config = dict(
    num_hidden_layers=11,
    num_attention_heads=4,
    head_dim=64,
    intermediate_size=448,
    norm_eps=1e-06,
    positions='rope',
    rope_fraction=1.0,
    attn_scale=0.125,
    lr_head=0.00547,
    decay_fraction=1.0,
    batch_tokens=65536,
    doc_mask=True,
    max_steps=6463,
)
MLP neurons of a small language model. Each row is named by its layer, matrix (down: output weights) and neuron, and shows model dimensions 32-159. Each number is 128 + 32 x the weight over its row's rms, rounded and kept within 0 to 255. A neuron's up and down rows have the sign that makes its largest values positive.
Before each neuron's rows, "fires before" lists the tokens most often just after its 100 highest values on Wikipedia text that the model never trained on. A number after a token or word is its count.

fires before: "==" 35, " He" 6, "The" 6, "H" 5, "In" 5
L6.down293 [159 125 121 117 133  94 175 155 103 128 130  62 147 169 123 150  85 105 123 177 101  90  94 154 199  93 108 100 164 112 155 117 115 121 156 133 125  70  59  82 150 185  86 144 141 202 172 122  87 139 122 131 171 106 149 126 153 160 138 115 148 145 189 127 104 130 145 169  71 179  86 139  95 156 118 115  81 166 149 142 116  79 141  88  63 100 107 156  82 103 126  77 151 145 149 118 168 133  98 103 147 115 110 130 116 123 133 159 136 118 173 115 132 139 101 146 112 191 128 118  99 129 133 138 117 122 142  98]

fires before: " of" 23, " and" 9, " |" 8, "." 7, " in" 6, " is" 5
L2.down215 [130 142 170  87 110 100 109 114 104  88  75 104 136 189 140 124 197 105 120 146 103  88 175 151 115 191  50 153 175 112 105 131 183 115 177 233  78 119 129 121 123 195 168  50 164 140 108 133  89 123 143 104 130 181 129 124  92  92 115 164 107 107 151 102 153  93 133 131 169 148 172 129 134 126 113  66 111 122 174 139 136 171 193 100 117 161 222 125 174 128 150 142 105 142 125 114 126 219 115  97 121 123  86 144 107 131 100  86 123 146 128 139 106 107 134 142 130 176  88 149 142  91 161 135 142 164 140  90]

fires before: "==" 39, "===" 12, "The" 9, "A" 6, "S" 4
L6.down13 [131 114 146 140 150 146 134 192 100 140 138 171 157 129 139 138 124 104 150 175 176  75 171  99 130 178 123 100 159 143 100  72  75 134 113 129 108 133 100  37  87  98 127 101 128 124 145  69 205 123 170 123 157 125 195 133 143 111 107  71 124 127 179 151 124 140 143 120 118 162 160 169 208 125 196 147 141 147 159 129 175 138 140  98  83 118 185  81 131 133 146 136 120 116 150 184 191 219 177 150 123 121 117 151 117 158  87 157 129 108 112 134 137 115 148 137 138 137 130 137 144  96 122 160 104 138 105 141]

fires before: "==" 40, "The" 11, "S" 8, "A" 8, "In" 6, "===" 4
L5.down21 [101 103 140 123 137 170 182 200 170 128 152 103 149 161 130 144 142 131 131 188 187 117 116 149 117  82 136 123 156 179 163 132 115 181 124 110 110  85 125  77 163 134  78 150 167 138 134  78 145 136  98 163 103 116 195 103 136 108 129 129 128 123 125 166 141 111  98 120 152 138  87 172 202 169 138 128 153 111 166  93 141  99  96 130 119 101 167 125 112 115 100 114 116 221 112 165  73 106 129  91 156  85 130 163 101 109 122 117 121 138 112 121 125 184 107 115  76 170 148 139  94 186 155 134  82 122 161 117]

fires before: " " 22, "o" 13, "ased" 10, "t" 5, "id" 4
L6.down400 [207 115  87 113 119 117 159  96 139  93 124 168 155 105 119 177 178 114 117 126 133 150  73  75 122 127  92 140 168 146  96  78 133 136 119 146 164 139 173 119 148 205 109 134 118 139 146  59  79 136 164 174 134 117 157 146 104  86 124 122 107 168 118  60 126 133  59 109  98  90  87 149 129 172 153 111 136  98 151  97  82 102 137 147 170  98 145  98 148 153  90  79 105 172 148 104  64 175 135 144 126 160 143 151  92 112 141 186 147  78 133 135 122 159 136 165  69 130 108 112 173 160 114  79 186 167 168 170]

fires before: "=" 25, "P" 9, "S" 7, "T" 6, "D" 6, "C" 5
L2.down82 [185  52  81 184 163 148 105 112 170 118  85 160 117  73  70 174  93 150 117  84 163 180 163 154 104  88 175 130 112 132 123 104 127 168 101 151 132  97 101 101 140 159  61 108 135 169 125 101 180 139 142 166 117  97 134 114 168  67 181 150  97  81 104  55 100 166  85 162 132 153 126 124 134  93 163 102 134 122 135 132 184  83 107 127  85 115 150 109 168  81  97  84  49  84 137 139 172 160 137 178 106  81 132 169 173 147 138  87 111 125 121 112 100 141 160 158 108 136 128 189 139 157 131 153 133 144 191 180]

fires before: "or" 17, "al" 15, "orm" 12, "it" 7, "th" 5, "n" 5
L5.down14 [141  98 107  68 139 115 133 147 154  87  82 114 135 126 137 145 150  99 133 115 124 139 110  88 108 178 126 144 176 175 122  92 162 192  95 108 140 121 143 109 147 134 169 161 123 114 150 105  74 103 132 104 153  76 130  90 144 144 144 110 146  74  87 126 111 119 135  51 146 116  90 100  92  91 149 151 184  82 116 153 105 121 110 121 127  93  97 143 179 149 117  98 152 136 139  85 142 114 178 140 157 147 127 173 134 125 190 137 105 160 125  85 145 129 200 145 120 115 113 110  89 125  97 195 114 139 127 189]

fires before: " |" 44, "\n\n" 5, " and" 5, " |\n" 4
L7.down233 [136 171 132 159 147 157 182 154 109 169  95 160 148 154 108 112  96 201 161 138  95 145 130  89 190 167 149  99 189 143 161 165 111  78 188 155 149 124 139  93  70 124 112 166  93 121 100  88  98 130  94 131 135 169  98 150 106  78 167 112 155 120 161 101 142 157  96 134 106 151 111 129 119 133  55 125 136 140  72 112 202 179 182 128 120 132 142  91 152 112 129 130 127 123 118 125 105 169 109 109 105 150 132  69 155 105 138 162 170 118 134 124 157 163 118  80  81 187 102 116 177 142 184 122 132 125 133 125]

fires before: "==" 31, "===" 18, "=" 4
L6.down92 [158 101 113 123 154 144 115 148  59 152 142 155 102  89 120 143 141 108 127 150 106 119 114 123 126 158 120 132 140 101 176 100 137 110 154 134 161  79 134 136 155 125  87 122 136 131 167 148  72 126 131  78 121 150 154  86 148 159 110 166 112 121  60 171 163 104 125 143 117 137 147 189 124 139 150 168 103  90 103 194 177  97 147 158 101  93 125 122  79 138 114 114 131 180  86  85 137  91 107 103 134  91 105 156 139  42 119 106 112 196 108 132 131 142 144 148 165 138  87 174  93 148 148 176  63 102 207 122]

fires before: " " 19, " of" 16, " |" 11, "ric" 9, ":" 5, "," 4
L7.down438 [123 160 124 136  95 126 159 113 147 103  91  99 122  85 166 149 167 155 100 103 133 156 104 150 194 151  83 117 126 114  76 132 162 121 147 118  96 153  97 129 113 149  94 132 121 152 171  92 184 168 138 141 104 178 152 111 114 102  99 105 126 103 148 140 143  84 141 108  41 118 205 164 117 111 132 119 156 104 148 156 149  98 154 125 114 177 102 141  63 189 134 169  88 132 158  92 110 123 157 153 152 115  74 132 116 174 138 131 160  92 131 155  93 148  48 148  74 230 136 156 103 121 131 159 127 209 121 123]

fires before: "um" 17, "v" 13, "ough" 9, "ion" 7, "ore" 7
L5.down263 [ 56 125 100  79 106 179 120  98 148 126 122  91 229  89 142  58 122  83 129 109 151 174 101 170  82 114 155 127 152  86 107 145 165 123 145  91 105 135 163 151  86  90 149 112 135 124 134 164 132 111 103 113 120 131 160 110 164  53  55 114 116 115 111 172 164 147 129 141  86  97 121 111  68 154  56 120 118 123 156 115 102 138 143 123  62 123  96 124  94 171 154 115 128 164 109 121 135 124 105 119 161 102 122 155 150 105 124 146 129 116 108 128 141 103  95 144 143 112 122  82  84 181 125 133 185 109  87 118]

fires before: "er" 18, "ed" 15, "ing" 11, "ers" 9, "b" 8, "s" 6
L7.down11 [ 99 111 101 130 122 153 106 146 130 125 157 154 123 171 120 214  99  97 105 144 146 186 132 145 143 138 127 168 120 165 115 109 102 149 128 158 128  78  94  96 110 161 146  80 136 124  80 183 155 114 167 114 115 126  91 161  99 106  96 119 187 132 166 147 147 172 164 139 104 144 115 162 128 112 156 144  56 137 171 131 169 111  71 143 150 164  73 100 120  92  76 112 142 183 131 154  95 126 110 133 143 159  76 146 110 168 137  77 114 126 112  98 140 136 167  83  82 173  67 153 154 153 132 183  63 174 188 140]

fires before: "0" 40, "8" 9, "2" 7, "7" 6, "6" 6
L5.down58 [153 146 140  48 155 141 159 106 124 157 163 141 129 176 149 148 107 126 121 128 175 134 144 189  73 145 130 157 109 156  46 130 119  72  92 132 164 103 182 134 122 122  66  91 146 150 109 106 124  92 146 146 112  86 148 118 142 165  59 153 126 143 162  99 104 117  45 159 118 163 138  87 159 110 109 176 107  63 160  94 133 114 118 141 120  96 140 136 178  98 123 148 128 142 100 130 176 165 203 133 120 106 113 110  84  87 119  95  53 124 121 143 117  72 129 108 131  82  72 134  71  24  55 136 161 131  87  95]

fires before: "m" 25, "g" 21, "nd" 8, "er" 6, "ri" 5, "s" 5
L2.down367 [127 134 113 124 146 184 160  54 134  85  75 144  86 159  97  84 106  87  88 153 170  82 135 166 124 158 134 120 146 130 135  92 130 122  51 103 111 114 128 116  78 179 137  86 140 110 122 174 116 140  62 132  92 145  87  75 125 154 143 109 106 174 157 159 142  88 128 112 132 145  79  98 141 123 145 125 178 139 179 125  94  98 108 143 121 166  89 107 102 142 140 128  98 154 120 118  91 116  88  77 146 124  86  93  85 133 145 154 117 105 134 100 152  98 160 109 108 171 144 132 166 147  93 139 110 166 130 122]

fires before: "0" 18, "3" 14, "9" 14, "7" 11, "1" 9, "4" 9
L6.down439 [182 135  81  75 149 106 167 103 133 109 152 168 104 131 151 117 158 133 132 180 145 110 136 167 171  85 152 110  91 160 121  84 104  88 121 125  71 146 174 158 154 123  88 116  97 136 107  91 164 131 173 145 113 143  92  69 135 125  70 136 175  46 131 105 129 105 154 123 176 143 152 128  82  78  66  91  92 185  77 150 154 126 153 182 142 170  88 128 171 120 137 172 140 151  35 155 110 143 118 123 135 171 154 152 111 139 114 126 117 167 122 122 108 160  82 212  86 134  82 135 100 122  77 171 143 126 104  66]

fires before: "ed" 19, "il" 11, "ing" 10, "es" 9, "ation" 7, "ly" 5
L6.down175 [171 130  87 103 107 115 131 139 137 167 159 138 122 101 162 150 158 158 107 174 106 123 110 123 112  91 102 122 100 113 114 164 142 106 140 132 115 156 116  87 144 169  96 177 129  73  85  99  95  97 137 135 175 119 129 116 128 184 100 155  88 117  92 134  89 144 108 125  96 149 197 156 117 138  78 155 187 103 154 165 186  92 152  87 121 151 105 116 120 180 144 145 115 160  99 169 101 141 116 131 129 160  59 129 189  98  78 155  66 106 158 146 101 129 206 100 107 220 146 119  88 168 100 141 130 108 109 105]

fires before: "it" 26, "ut" 16, "ice" 12, "v" 6, "ic" 6
L2.down329 [186 106  58 140 143 112 142 133 180 194 128 139 203 140 140 161 134 126 140  81 110 181 116 150  99 113 115 160 130 168 155 112  86 153 103 116 128 101 102 141  97 167 104 142 165 126 133 139 100 152 152 107  99 122 158  73 101 129 136 126 154 135 168 177 126 136 121 122 104 111 111 125  93 119 155 113 128  78 112 149  52 144 142 129 112 140 118 123 153 166 116 104 144 133 125 180 101 162 143 120  70 227 158 108 133 130 103 159 148  83  93  93 181  82 139 161 142 160 129 131 110 142 138 117 172 136 202  91]

fires before: "em" 18, "t" 17, "s" 6, " in" 6, "v" 5, " of" 5
L6.down297 [ 85 134  99 164 133 109  87  93 187 171  57  77 125 110 182 169 141  94 170 132  90  65 187 138 143 128  94 122 168 119 109 129 174 150 129 136 180  89 108 126  45 155 102  68 139 111  82 132 140 149 139 115 156  91 137 141 104  93 132 135  59 142 154 132  86 122  92 143 126  86 137 117 110 120 138  83 154 110 140  96 134 135 104 145 108 164 203 116 116 126 125 148 162  95 132 157 151 130 104 102 200 137 137  62 102 106 205 172 113 129 119 154 134 123 106 207 109 127  83 138 111  96  94  53 147 113 219 115]

fires before: "l" 14, "ing" 12, "es" 9, "ed" 7, "m" 5, "v" 5
L6.down300 [164 130 124 127 142 177 120 111 132 185 176 123 139 124 115 145 123 115 112 148 151 160 209 125 118 139  83 104  97 136  73 115 143 119 122 174  62 107 176 126 143 123 106  72  75  97 158 101 122 143 159 185  62 160 122 132 148 196 104  51 155 107  99 130 106 139 130  76  66 136 128 174 133 109 132 116 106  72 148 102 142  69 101  97 110 142 139 130 133  81 105 132 139 125 100 169  69 174 124 119 137 131  81 168 180 112  59 100  95 163  83 158 172 119 122 123 112 109 109 152  36 136  80 112 112 158 151 139]

fires before: "an" 21, "ic" 13, "is" 12, "ack" 7, "u" 7
L2.down419 [136 135 129 125 105 196 157 131 159  94  84 145 221  81  62 114 113 168 172 152 192 118 155 178 149 127  94 122 174 134 100  98 148  81 134 168 129 174 114 178 139 134 148 183  91 150 152 101 125 176 113 114 147 134 123 153 123 108 127  93 153 116 149 131 155 142 107 136 106 142 132 101  55  73 153  38 112 123 115 158 126 155 138 101 164 192  91 128 133 127  91 113 100 105 161 100 138 151 125 123 172 162 149  95 137 136  74 161 148 131 127 108 169 140 118  28 111  55 177 133 158 102 108  69 155 163 171 160]

fires before: "t" 18, "al" 15, "it" 12, "ence" 10, "ation" 6, "m" 4
L6.down150 [132 134 104 116 130 126 151 172 166 148 118  87  96 129  83  99 155 170  79 134 155  91  77 179 101 121 119  60 160 136  53 168 110 165 104 134 141 132 115 173 126 192 160 144 198  98  95 159 115  59 101 103 147 182 194 136 161 119 154 138 152 140 107 131 128 111 120 117 133 190 106 133  75 139  98 108 153  97 124 101  67  95 166 143 100 153 131 155 150 178 116  44 128 146 107 105  99 125  80 101 124  75 147 160 140 106 135 154 112 113 105 149 172 120 164 151 154 178  91 164 128 129 103 189 165 164 119 150]

fires before: " the" 31, "t" 28, "ight" 7, " " 5
L5.down117 [135 118 153 184 134  91 132 148 146  67 212 129 153 136 162 159 126 106  92 130  92  97  92 144 110 114 152  93 152 156 115 135 141 142 135 137 110 156  84 140 126 177  80 121 164 147 205 119 158 107 185  87  91 117 176 188 135 140 220 159 123 164 122 140 113 100  80 199  71 137  56 173  97 125 124  95 164 124 159  89 109 155  83 154 108 130 121 108 153  94 154 111 101 105  78 169 100  88 129  82 143 184 180 151 137 112 176 158 124  74 102  56 100 158 144 119  96 152 130 163 143 143 119 137 122  98 179 188]